Weights of a small transformer language model: rotary positions.
MLP neurons of a small language model. Each row is named by its layer, matrix (up: input weights; down: output weights) and neuron, and shows model dimensions 304-495. Each number is 128 + 32 x the weight over its row's rms, rounded and kept within 0 to 255. Numbers have three digits each.
Before each neuron's rows, "raises" lists the tokens whose logits its output raises most directly, leaving later layers aside.

raises: " act", " Charter", " Constitution", " Act", " law"
L16.up143:109172084109103089123070123137145123161109097124137157100116137129121101093170162128110096117151123162168128132139127163126170095165151091119104143128139081168139134147064164160150097100235143101155116147167160134082083094182101107140120091158177151099131096095123066085107117094180130141146072143149120146168156162137095124136124156148133186114093106122113137188093151120129088155198092131129155143129087151162065130138138107112165130125140196132137103126082193130107108093162125131153102160128166106069126118116138109113134255073089116139101025094134099180073114166093100059
L16.down143:125168109049130080191136061079131172152095099149177141046140157101160085139125125143165112089112128095199128136187155113143138179206114115140082152128153095146114115132099167123111089164149084096100148101163102130128100105160132103115134100139100128124158159163121121137103096138097154151128150121139102116100115120160150101195131046185110125108113119078124129153106122076051091172090140147102105135066132094144110117086144158102142114100104097145120092141155136174102071103114086117126148192104121115126097113144103143080113122138075132130104104081146106131146136164101138191

raises: "lets", "ted", "ized", "ised", "augurated"
L11.up1179:140099077128166123179157141108157089134120113133174125119163123107138125129106136069162158113113077109105169128112148086131103102135102099178124063126084188135187092095142200178140071119142154111170138113179148125206140147083128131114131141087081104111100095144132127171164160101142176149064117077143158126119101157107117173148109186098150128137192165195172137064135125104057108123129149160141105123168144126103156171120160143103178188074180093106157083160125106110102165161206107123118155155145156103141116178172192154182145085139178137176163199070107086123116150103112099162
L11.down1179:131140131108077099156060124145139150121132155082144136091148104132095148149127108116118065116169172147091099153109096109139136117087120135146119159150112129125125126185138141146106144165124118113035133152073150095144151146168149106157129067171075128122128032109102116158056129118120163137045145162160192099096099122177194143147097118120145145121171139129106168110153091157120131115126121126153141088099119168117125132062111125128111161165140116119190100155088142133160151151117140139090152171169115144153131121144123104086159093085142127101103123129122100092183150158112105171

raises: "ne", "sk", "no", "thal", "n"
L16.up322:162098144120095147059107133137146124087133174073115120121149161138121147108121140126171056149167129160118156072084145098100104102081073118092118133134131179138136087135108122139119107111161163129147146071161141072075071155138152087125168137158121178137113155084135152143112126150125175145132119212090181116090162097136157140138112138178166140106144106118110070108117153101054124100077103156122086139171121141157088099092107129103138189145108101093150093149174126094056169129114069152137136124135096105147101124125128149102143116162159158108168075108169082131133139123078088097
L16.down322:130142078115116065110122134121077140089124136137157123102139063113122115075142133139129187156075178112139100122118096131130125088193131113110131154145109131084178108181162106116143091114118103129167171126174069105129152087145076159133055120144145103206106105132157091121136152124159102115129149178174084108103088153136120112145162092169102111090121204091161134142049112136167118125093112078130119062127153157122174102131198144165118154137139111120128182121150082095157076123140132175123055110139120145149123133126054155102138146119185169155190128140099054215135164164085121146

raises: "ized", "ised", "ization", "izing", "ically"
L11.up613:169147144119121141113171151126111059189182179126106080090172118082177128095140196109112108105143124115153186153147126149149122100158098114161111128114103117124117177135157113118158121109053167087073138110180102093111140118129164106130124112160187154139133110115151140148174128156168084172098083128099187066161133137148136123163173124107181100101152099177109120141119102114123139086150148140057150150165137097116088149118170119159126123155127082158169085141169124140080193158175170081065175148107142168142164113176091106144112139121058175157113164106087110101124123139132127185
L11.down613:098164145086159125127177131114103126146179096152090178131154147155116182060129187097141100065086154153084143093153098149141120222132149155169134107145071128156093127113156124115121119140125115132132109112149106139135108120097173197163126108172076108128147120114135066181131151103108115114161118150077151121166164190142152154171191137120097116113125255190179158098139091096116178104145091205063151130125096079112127112071154142095105137113166142135179139120194148108131095114156126098132104100104168128124123036104183144147137060144121108154118187173136160091116121155104137095

raises: "s", "ed", "nd", "d", "es"
L16.up1552:159118132103190136098132137128064184122075101151144186092133126139152167129135126150111154106166102132118103112176150115144166128144074099173140097118099158190096123129134098156173120065118160145097112112123149139129119100140146111137129133166102095147131130095147115111139093113100178115137134148221109096162164138164156063142086095151127171070159102116181094094138114161125122089114076112134115111159160172120142093184128155106119164130082154155120084073109143146137100123115152122064083110164166130125122161118092124054112191111131105182071173118142120135145133152140121083
L16.down1552:170116123128116124130141108149100112084101145115086134054091189101181131066163165128111120154132092113123093142123109151150142105109125122148147173121095196129152128128086135065129062089160151118116116090178129177168075182142129098103150122141201127152197066157151126101124137096120089179120087082085115094147145119147121180119100076169140131148145169098116154142133102132112155115173118120137121104077143145134161223153138140095076139176058174133165151088170094077104124161201083134114134153170135140114128192147078168133103116184118071091155128116119095132094140138121128162

raises: "st", "ivers", "off", "he", "ide"
L16.up200:139065092138104171141126106122173160149079178125138053122101061137100111160140109158104139105098143065168120165072191104069084120124215131133127144136123132127143167125137092063151131063131185101101095079117144054223153119133100149129167122085095068126154119090122128113114107099110146137173104126186126127128138134105157166130123150104116152127119092075185128181198138112160110137133096120156107171138142099061086188175097160109138118120130145137148133141132144166143123104114140133134165108121142108136173146110128161142108126089136035118099072142117089121055136163126121124
L16.down200:155157171169051131123175134127122106135081182157127109099213188106110159154142108095099112084137214156085183099176110141136116120129122112127135109079136142161101140145137186186121128117133111090122109110125128166101138141117141091112102088135137125163070191126078139047165123123101126133110147162115182103133191070118131096086139128134158149181166132179129131156127072145101099122128086128095116071098165120130090125120125116130146129093155116128122133111122111142071123155141106182127103125101115125129099151161042128113146119190137163129168120151150171152144092098170086099

raises: " survive", " buy", " develop", " acquire", " restore"
L11.up577:102122146169117114097094126116147155132093113066133078152166121102118120135097155156178065084153137130160104150082119157156100111131127183167103138132106090125126105109111126148100138103105070169167141148158127148064103181125089159143150146130106113120129154123127153140160153058171106033107172148170134046121136159149159129127125151166112177130106125227127157201116142159172110116125150126126166113111074122123145126138133182170200128176088131123133170118145098112106129137183095102092157099112094145166120160085076129143078171168066195151102068101156168152131094144100189175
L11.down577:189157130127106119119124135131110143149116126115146156104143115137108119126115122145141145080165141144210122134050165122192067121130108151191133140106101112125162143157140127109113125130109100136180096069125139140138137178177104133197120179169126106155142098165171108102130167113095095119123113104122119128145135144125162086146183136168078180135149128109165105175113120093133153149196128193133159176141121184118110104132121166137108121130104133109071145145099125150142137123131133100118134112127130179103050230128135134095121117154161149156153073161172158096141093101145130133

raises: " entrance", " walls", " side", " facing", " parapet"
L11.up1936:149102175131120147164119129142047173118202104114113135141134072171157154118130163130145114115162106117132101127120185181118134154172112178154144134113117137132129146080112147097049163106131204122122118137125138132152116124192126133130137130126107144140157128117123164166091172130136140130142074058098136142115152100089113174140139141159112162124154089090161142211189107147119124106108129124170154121138125105190085100178104178128115096155139169164154098105139126135113143103100208174156097094164186108094151094061195151146068115149085138146115095119114079116123140083136118134
L11.down1936:108116153109123151124091121150127096119124122150133103131137139170134134158125151141128138156125147082159124150165131097146082148075165156165133097088103143089155142105141105132104117124178146133107125145161127087157150093190104123143168178126084098146169091091116157139146099199198138127186134065089137086129092154088082124119128091108042166188038150178127094104178084122109081074108112089105081125132180044178092145139117132151090155143146140115129122090131122136136146074142194147146149108092125174121213129161190132157109000143166152132140140139136137112030176125138129084

raises: "ning", "ming", "ting", "ns", "ling"
L16.up272:162069126137116164127127110133150158175127112081182152113171174157197143127103150153143112091118110150187108158118140125115086133132135064101141052092103105120110122058175082149205180118110175106117128148118122035088136136119073062127116170124148074076106112116171148088131112114112199058091165098186110126075074136112096112168133139108071099170104092171157182110136126122128123149147142186125153047094118157117174128094112119161093114134083080197202173128142133135098146130158114119135134144099149151169115096188071137123146158171148114136134105094105128101072144150129097147
L16.down272:198093137133149122122136114143135102109121101112120166134109115173092133108146146062104091120141106178145147108091061168097133141133120165157170149115112114088157112166094198137145152111123144150099127109123160132126126120089101144114091123105099072097142112155089135171130100165076110123091156118148087034137068059114196122111124129123120096174095124135099174157104091132149096207124157123123144178113091124133155160092131163120119138109103155094148123109161132136178083165122162122119093154142136061119139114075126131078135087166116099188123094172129133146134114163152096135

raises: " I", " II", " Two", " One", "ever"
L16.up1975:167113115102132129102119070129083150128166140125193073090133103139142153107125113131131107173116172154097139191130128097164145227097170136133085098180191181067095131084098118081140112170074173140156202116072103129097110147141150103113081117125133079094076084162102144126129190144143158126098127081147111097122158184100113136197138112132153123099115168119131104132116123119086094163154143121167079128127200137106187078187154102135045165154111145143151056106118142084115193134093143122120115116161158119175160221140173153106166119143136083129058147112144154128157109127147108161
L16.down1975:160177069132132138112073109099152099126132204163128129093090087113116122143202218114139097115090189119166081159136191169161171181138149153081113146156135152118114105125122092152073139154106159149143154153153113157182180132110088139118135161204157112154131135110126102091115184129152154126142169128130171155182151091163028116204126106099125165121131085135123097162103124175093149115122076077060146100079104111095062096095177159153146159105110105113115175162143146074123128084131100152138122173146109137114149101134094106139154129095091132086076167073153144144135171172112089151

raises: " times", " night", " days", " months", " weeks"
L11.up1906:161140109152150152122098100096191098079135108154143105054142132145165151186111146096140169132130100129158150161098191134115159116181114103124100128108218149152054157246090145134159165120086156134072113164151106092197133117076122155127109103122111145097166150145114143193101150110185120090105159124128084125158167139145144136072098115193058132133129125136209083135068142066186145131146153092175158131175117177098146158147121114199149112038152147083196114129083101101077125160102227130114084132217113167129095141165136151096105103117111143126166132163129115131082199079139089129
L11.down1906:144121111076115147102170161149148167119124144213181153138130135124212144190129095109147151131164119125148094150133115144150193119172118105104109100124177181135117141087116181108089087121093128161154102174155113060123097129074171200061152122107098102128110100119148142122119100087118154084141138162093181119186111144135176117157162099142099104077174132137172121108112135096083148144109122090108167191121144181158113176107097063149115083074142140134195100133081158183145202096150189154173131106186140121143033129144148112068122151144127155136166114168085113093082080111128159137

raises: " constitutional", " Court", " Act", " Charter", " Ap"
L11.up1066:116113128139167076176124085103137109131056097117110179158109142159144132168138193135136110087121128157151139110115105089073145090113103130177154151156082188145099147174094102118105113152132101181138146106077150185129084157187138095128138203118138143082138126168141086134074191035084113097115135130123142135140114136112186079119169114131142197137107123126122136117157145111123094123120152173165114123117147175109131069103149175100127118115057165135118093179110150146141134155185110133154159109099177094118154129082175121093135155123130161111095117085103108145143118108012070113
L11.down1066:197124083087174166122116143098193134148043132207145141102161139167197114132130140192069098131080140157135116154126153154107114135122156151145116175068153144176124153163132155134111120105091138124129145124147097063185172136095117139118152183092083142087103152165123186149087124074130061125114084166169126127142125149157160122116166174075163146174119070113111150107141157111076154157167093164121098109139134125061171130113163097097186115150142138174103088174163153191096118109143090077141081115117159146131166117102161178148164127127102139128122160113105131100133149108097076163

raises: " you", " freedom", " God", " peace", " my"
L11.up2162:165067117053095002096120117131105155072120162106125218141155111149151149122187150145156115079115059080120141122151187153128167101151092129170091114136114123141097088096137135227155158162175147129135136098114098128040098102139155111104206138098149101143127169128064122118136144120119106170119144177159165167228155105086155157176138159161182141107107133120118092145117130151159079077142128125180162095126114123067101131069133180102086118104080138137118117128155143149130140174153134159170106068116087136133169139140130096077118146142118147171163155047138082155170141098139091105
L11.down2162:067134104108124133110149157148095142157080091134205121103092133144132087111133125151141122091160098058123143092103111120203155095140167099157119151151102124130097135124152069206109083110140201086066116142106131121129084129112119104095172147127124133106069140139059131096145186141161150160048090126110141076145137098159085128101146142135116126060073114151086081077130141162160131090168111087089093101158129145093083139168112127091160132122133107213141110117113159084168108123160084123138131159097122097076128079159131100137131165179174106163148145109165112154226148143111140098

raises: "ize", "ly", "ise", "ally", "en"
L11.up383:089111155130128118129141139114123128127111163169208126141116100067133131157078120121144101112194102079136161184144068103153077133171143125147141098128097130139078064104177116109139124171094114155174143167113113082185118123111170182121131076078056091053189181134147160162107139095163128058127147154106191154191133117126156127131149162176138162088113149171148122111118237092111117135165103154156110082106112111146078110141156133157151124151123101108180144152133170082158124110143131115102114120108131099160133125127172100126153162111136125116078078128075184154139122143130128098
L11.down383:050128093177126123159157082158163107139139141167167109130126121116095133140116128121101154141140083112082120131128079135157169134124105146111118129172147166129108098015070071134169113151111163135222155137112115114117196116171139130080123127145092087126086128098101143137178112127193110072172145133108206110118125101120141082145169090130121077146116149178129135110113104137168064149165135130148140127142113160145116105106156091132140137137089097165138107100114120101122164088154146125160099109111133158112088162095134064111110130073069176125125092101110117061161142124125152185

raises: "ned", "n", "ns", "ny", "ning"
L16.up1166:127110156127115131128157112145142132149111159128116050113139116142111124097168110116188106160140044164169160124147181162114111146094155090083177139135134136173178082113117170171094156149036212093173146123150122148083098163197161086095101141123061138114071142139086126085198102150085106172136141151141107072128135142063128135130131137112092133182145115165089096103135115145106171132147156101159084093074120144178176158150179136134129145158142086138170118077114166124091124141159136190149118075134106146062157151146146115161131101139175094156151154123178135110095090143166133114
L16.down1166:143122178124112130124110188144170158128086090141119137122104160182081143082145129187130155133135133107137131135039048226097097179122106105164176145100135139164119139101107149089167111082134096106147173124113117148081122157165063196143108112095121156129152215158125115094169113129100221133128139115146158118118040126140165128195137091165136160095164144114163171128048128158154138193094129072113109149159097197121159138129120086153140115130173149078129107146149153136061131122142137121175093114133146136150147103090114162157088132157118130137129026211130149192125136101119187094

raises: " season", " seasons", " reveal", " Season", "season"
L11.up152:082094139196135096146144086108130140113160122075090171098151153178113142090135210098083113108117138143150103095105112158125128125093078136132142148142090121082099096131167151124141059121103114041152131118089122112114136111149179100114157135101150151123178150132151135079096112064112094183156087147173129147092130154104081067151108177084092131080148162155164102137107126160102108126170121174121134177139193138148134112090089105101116151148147091107150123090138125095098086163117115131097121131147172188108121104106101190140140215158123118120106115152219188135111131125107112111
L11.down152:123110116168140142132152131113152096102200113089134129101107122161127151088151137116092133140127134115089127146088080098175142108117108137103137113117140133128131120136117131121127096138097071102135142159162104108130120148191084163096041116143158132111111142168122094123112123093213131137124092136145132217079153132116060146089117154098130146142121138143086077216104100151136123134093138160046110139153165156139101113099135114121113135163130067159106115090135163180112160162144073141151179128146128155104104169125120152141157112132126174136118129211159091117181192134109151127

raises: " cases", " projects", " venues", " sites", " stations"
L11.up1331:121195166103077121103152119186085113138143160077101105053152133129133118135100168141133103042118120100143142099176102121172083137069126148141081107133144107154214133143125098116158108228102125072170172118153124108152135208087130130101117162143127125182160106128128119177191090126064100108108143114130126156194177225156128106127105111137106126164080111137122089127139182123153155147102154139100076084180149107127157211099106098125120093113196132116145102138146112123131133131089108178140120103133074157097139145145192133139093083137160135135137056167136125120163142139128106102
L11.down1331:145131158139149119181161111087092106130154169157142113090152129181171165118144146106139149153124107121152121144125130101117110088122133143116080122184123086156081156109120122109121118180148117130177149140177149099200171122133118146120134178139142134194140150148152110060136171110090088129115153117125116089136122106118137123185107114104125118141163125147063118137182165110092152117105158164139058087124116134159090145108071119096078084109183254094123120138120107094132146165082132097195119095133119139139144144126157133087138183134146186142098109112124069131146134131100118088

raises: " replace", " develop", " succeed", " participate", " restore"
L16.up1847:180122119128132188145119210113140171159157132110171119151116144140195161119120118098161118144141119103057079157117095150050138121063147123136099096113110161094089168113099130126167165145160066148163186120127094142140134165125096119127117129133129099071097165130131129133076073111126107079145095070125070102126146109127133147173141128130122153118135105137137102143150117138081129128127044164099157158104117181128160174170177146151153169196169120086154159124157131138175149172144149135122128136137103109158127115115142187101116053138113133208127193205150135137063127094077051141
L16.down1847:112148129115117115124125140128098143159115167158164138077174113114118122131077183170108108075155170124152086101069153109156108139115045184202146113206126114158101108138090125126106132138151097114138097107129094133066205116149082157195125151148129128124139152181130189130120148104178081137146113179161177119130149117107164071123152104141142182086126160133170131102109146115141178146152065194115137138112080140124124087163069209126069132178120145191100137096129151092116104185160123101144113133148082201077090134147133161126155090151142142153166084151151189187130105138125134152

raises: " they", " it", " he", " she", " we"
L11.up821:102118105101157165042127147142167136146102094176159144142117137136102120150135133139165132091163176089119110123137110138154082129160120100079126175148128116147141147068180132124155120067226107123183131123187083060145115099112076125182132149098171135162149100187154121156165149106163159106156127108171154105173106150122117140111169072138095117157165130080084086117119096138116148107124098119133156110111116145092151048150126138123119168138114145101185134105116172083137127131081164166086134185159149112141170135184170169139165108095098115093140025170122166080088095112159115154
L11.down821:124122122094124090096137144143167086108096132158108140081157117113119165129131135131079146081088152109117133124107145112157154121152119069124150084115175128155140123129104133101160115143189168123099118087226126127134086084084155130126183162124136134125159146133100145130159146121149222105211184132145148154141158171096141098113159107135094086135121104066072094183142085160170143143120090106153157159208139138074146091071123096065132135155098181133165118166057124109148132101061166078144131141150093132130155158117154141089186096117119081083101107206185102176203112130155062166

raises: " million", " billion", "0,000", "00,000", " percent"
L11.up1799:142136175078099142150170165122140170125215153120105092182152139145145123170100183077178122144162088156137121042147161228130146081192143099157127123110105167184157099132057094144092123113104144078128109139084075142150140135123107168183152086151111153141113119190090118183123145077132132040151116109150123145101168108118123142193134116154154135105107145131096089099190091096126154185171125142142085129050163115138118123079105131163145132080048098141135145111173118153084114115153191126136067054105085124119103108169154137111075108082116103145098076098116114158127076074136131086
L11.down1799:047112095073190166101104107146181178168097142127074077128086117145122073127138063137088130188109104101127141153095145154185114121189116090110121050121109058101127094160148121118096087157071124104092159139082099152132133187117166219117154141126114188125116146124136154143151096170083116093057173154157149110169152097155124151153148088216130095107113143151116113114161136133147097153202156054122135120173189117129136142152083092147159133110130175127101153135158134108095151128179150097155165125090153118183121130160160135111122125143163117203132128139121139104148142109078151102

raises: "led", "mis", "ish", "ised", "ched"
L11.up599:154124088178112082141135098115110108133116151183151148118152115148120121139163106153095119135173145087107108167167094079121091177108129114064119070126068139090135101055120120091118151097157110117139158141170147117148094125176123138126133129122120135107110114113179061115081093098171164108134151136137165123163067144097139174111167129180148183107126150177113129138124166142105128116103161154143142082115065157122133135120155125095178102074156157125155082170189142155171157094136127147151113132096122082189130145196108101132141124080151155146116178129124120135145121161172143134
L11.down599:160133136131123121095136142135151118135158139192136127156130151156126141090076052193105162079101159152112088120140101127129187145145073160098115160157116087138128092173121165149097138139094113166123151126116155144184093166118118113109107158180162110095108157101114132127094129144112103086106083122127165040151104116155099084132215095090133105174095103143120193065085104137143067067195143052095175132124136204122163131179164098203129152179057113135182044126155090157100103146172086158121135143127131085063150120147119118116140121117141140134115150151129160136072158202091108132

raises: " through", " via", " outside", " on", " alongside"
L16.up597:123084122142126109135169123133069170152072205094244150092138154166099094204105119147090136128137133122103166104115096101116094122115109112116119142111092087124150150124104165155121198096111143114126193149135117112156104110081183053101146144116155078067173108134140093070139093141138166146150153132106132092132147095116140124106106117116145106124120100106110175147137145078085115120047138130116144123100097175096034162176074160101155153154140132133130148147100104120128171130067133083127163085157101160134190166142120157083130135142148164169161136109093102114115090124137132159
L16.down597:101107115128128181078104129170158110168132157168089123118109169137103181118126090160065113139133103189087159093150144098109102135104113123156146203094106080161139122150172149095133140146175188119109072176084092125127081078160155146098106134141130189061109138118139146125140152149065153133189114145065056101160112109082084123143164122162157130181140140153147122065116068102090068151124056121072150086129103135206094105146100111175107111148104121088092128132091128204138145177161105113129138156070097109121112088149108149165092144075098124117096113166124076133095161097135196106

raises: " survive", " acquire", " succeed", " engage", " appeared"
L11.up447:125124106175136064123103084152100113171082140161145111068158181115173140180135134137126094141146139158128120192063125147175093167131042136110113108135136078151157156148115176095130121150068101110135140107165091166169151095166125177104092104144101150118082124092160114130136156087144100010132118114144176074081118135132189152116186138116129180173132145204144156105111156165124117104167158131090177078106085171093092152135142176145153163123086111161180082166138132123147147134150124102121142148067135117127089139078128107122172131159109177146160127080120203122144121109128107212
L11.down447:159106149195120101128100092163169142108082085069132101056137120089143156131074142137137104166121108086130103135085122123113072147082130179127125139164107159138082133099108158056088152119100108244130122111134165081144170158147176184121117108152113097163156121162124165163075121125134154106120084160167165084066141133146175104164135100138104163145166132167159188105137141130118086176197151152165160159083085159132141103108117164142112158116146093093125087128130112137108136135132127121133150104126129107151104173105137190127150132146096199118151121156069158156153084126138097184

raises: " they", " he", " there", " she", " it"
L11.up278:131087130114205155069057162156192160186136115149134111136095061087077112139125146120173104119196143096159137167140088120164057062079102134073155133165092178102159157069174161105154150122174082130061094157155161095093130154112153154108163126144146094113118084162129134175160156136173148140190200116099153134096090129126126114102134106147126120178153098133120152130202109177112137076142092196117148138111166108060150059128129167154059166135088139134155090140160108140095118104076139140149128118154143152106126125130172200168177110126132139109119052139092177096143078141123090108
L11.down278:158135103113154108100126131148173087103093196096138132184132118121124091204173114108098126037127065122178135084130147110086100120168124127105115079095169160078181159147070065145133135095111201129118121108130111161133120101156169137118215131118148142128199125123031100151119129136075146074152132155097129149116103144149145104170141113138152095177131133101094088147137082172153136171177125084143146087173138160096142104092167066082183132069180144139154096182110075069061148165083174070090144197168161122135123114086085122093173144147155126114109129137125161162145118134116065142

raises: " months", " higher", " weeks", " years", " hours"
L16.up222:105101222093144106185108073116181119113104143174181088122112159166149100147146098118121099136148072106143089171091125076101152155157141103108097136092159169185144063142076194119140134119082130118057124133146107142113090116085157135118108110117150154128107151112163139139169155130160103141146140121118113046114193157154128130105134158145138073168131090148157166076088098099165162106147153099105156113132156088174085130114110100145116123133075110095183188187129162110178136048087124112123160045099151130132137099119072172075089123120145107116146030065123120138114103172142143159
L16.down222:132129113118164151130134135101204188130151135138112114157101178095177123158106124113136120115144138093137106068090156111093133094114144102114121102169154121149177115138091154105106123086116191158080081135159136162160096116174161139152124112055155140131127148106099125101138119147158141093101063088163105163091198106082146121076149164151127145174071068060128167133138186071119156065130148116195131120159171127132083144103037125114102119093089103141102139144108173181103147033094127101153107070115116166157120121145156115093143162113181163140112097094087140086146122116070087120

raises: " destruction", " consolidation", " deaths", " killing", "ft"
L11.up2303:096130140150139080142088097128041083124111126194102099184182078117078151125104153118165094157111146117096134061088109146113093107117144158081195157104142118073143121128067109179122183133132110105187141151159189181151092108067132107101099104120102105104164168128074137108153130100107135108100133138124163109110124084139075104104139170194149157121126111115108106160121165088138090129123107158090113157142128111137146160146150148174173101151077153145145131154177141122147144150112084107145134155140149108064082117156106086103113162087125109126150109137139107154111158119105134213
L11.down2303:112122142075132123150098144136086076104120147167137145154160069121067100064104171150110142120078131094195118112175147132129114092096129104108186129174156118100188119150093138164114127150129119084120131139121138134093141104143099149110143107170066101110171177133164169081103150195122083131158119214178144066134157150129149090116107165140144145133104197082081126141133123138101083131109078130094132185126160089149137139151173143141138124161095162183102142135160148165137161172051087116129106157098143099139077088146125153169102141113159097196136041072161119127183116133086113144

raises: " and", " etc", "and", " &", " or"
L16.up1172:135110124155071134081126101137212100152123100097090127101127091124099115160142127117118128146117156101053054118133143126128133186103095115121149134124141142152174097181129140114171134078164160166169194088133054099193132129109122151113138121134104144154120116173121120177090186149163138119194103125115126150134122054097142097150145176099119131156131102114119088175129101129134083111119176129099140153123074098063140162151091150150107134097154085097176139114108068079167135134134076119135158120127137112084158067189134139094091158114090138082130056152104184073115162140160150191
L16.down1172:110119125103151123197125110165110145078119114127147101157092127087096138107075138147105127159133112121097100166136176133161122113110168133086095111142123105168142163134125104103088147168151155165114093149131153080119104105188164068133109069130104116137120177184118162107119163097128060145099152179067064095165152170093174126174108084169138145119099132180132118105195117150167203096102167121112083134134116176106129124185175065171131145170126168127097158151095118139120173144120122136120125104087105134161201109099058028116140110121175104078129103067122103205055121088100154143

raises: "pan", "ping", "pa", "mit", "ps"
L16.up1510:136106102130129133111163176067145102093101158125122165144076079095134158111149167145164150112195118144127112067071157113000162185146130131115186117106126067122146009110195177164149101099203162096143104103188132122146160111144105163076117141117142199155160088125086086112150096101160162052127148101192112067126133117133122105134131141133129113090162101142123185160146116149092067112107086140172153085165184118073141198100111159108083119142127097106085094107179170059116087198138111196131151163115123159153115118138107131158098144126115074133077107107124123117096097164127127097
L16.down1510:144106093054093141101155105182124139138136158167129095119113138100090141128174203138101165102078111093061167145077106104108170134165165125133161123145145098161091118119171133127083188158192172139182172108092079208100099112138104157154135131138097099093147152138125035138138151117127138135111147154122031160150111113082070150073102135133112100141135138149113105141126144114172113184110150138111149200074150079157147137149124133123227090208126103084147185080125143160153112162123157132199100166151194108112110109059150122128133090146137137075152094101115105147096070167148112118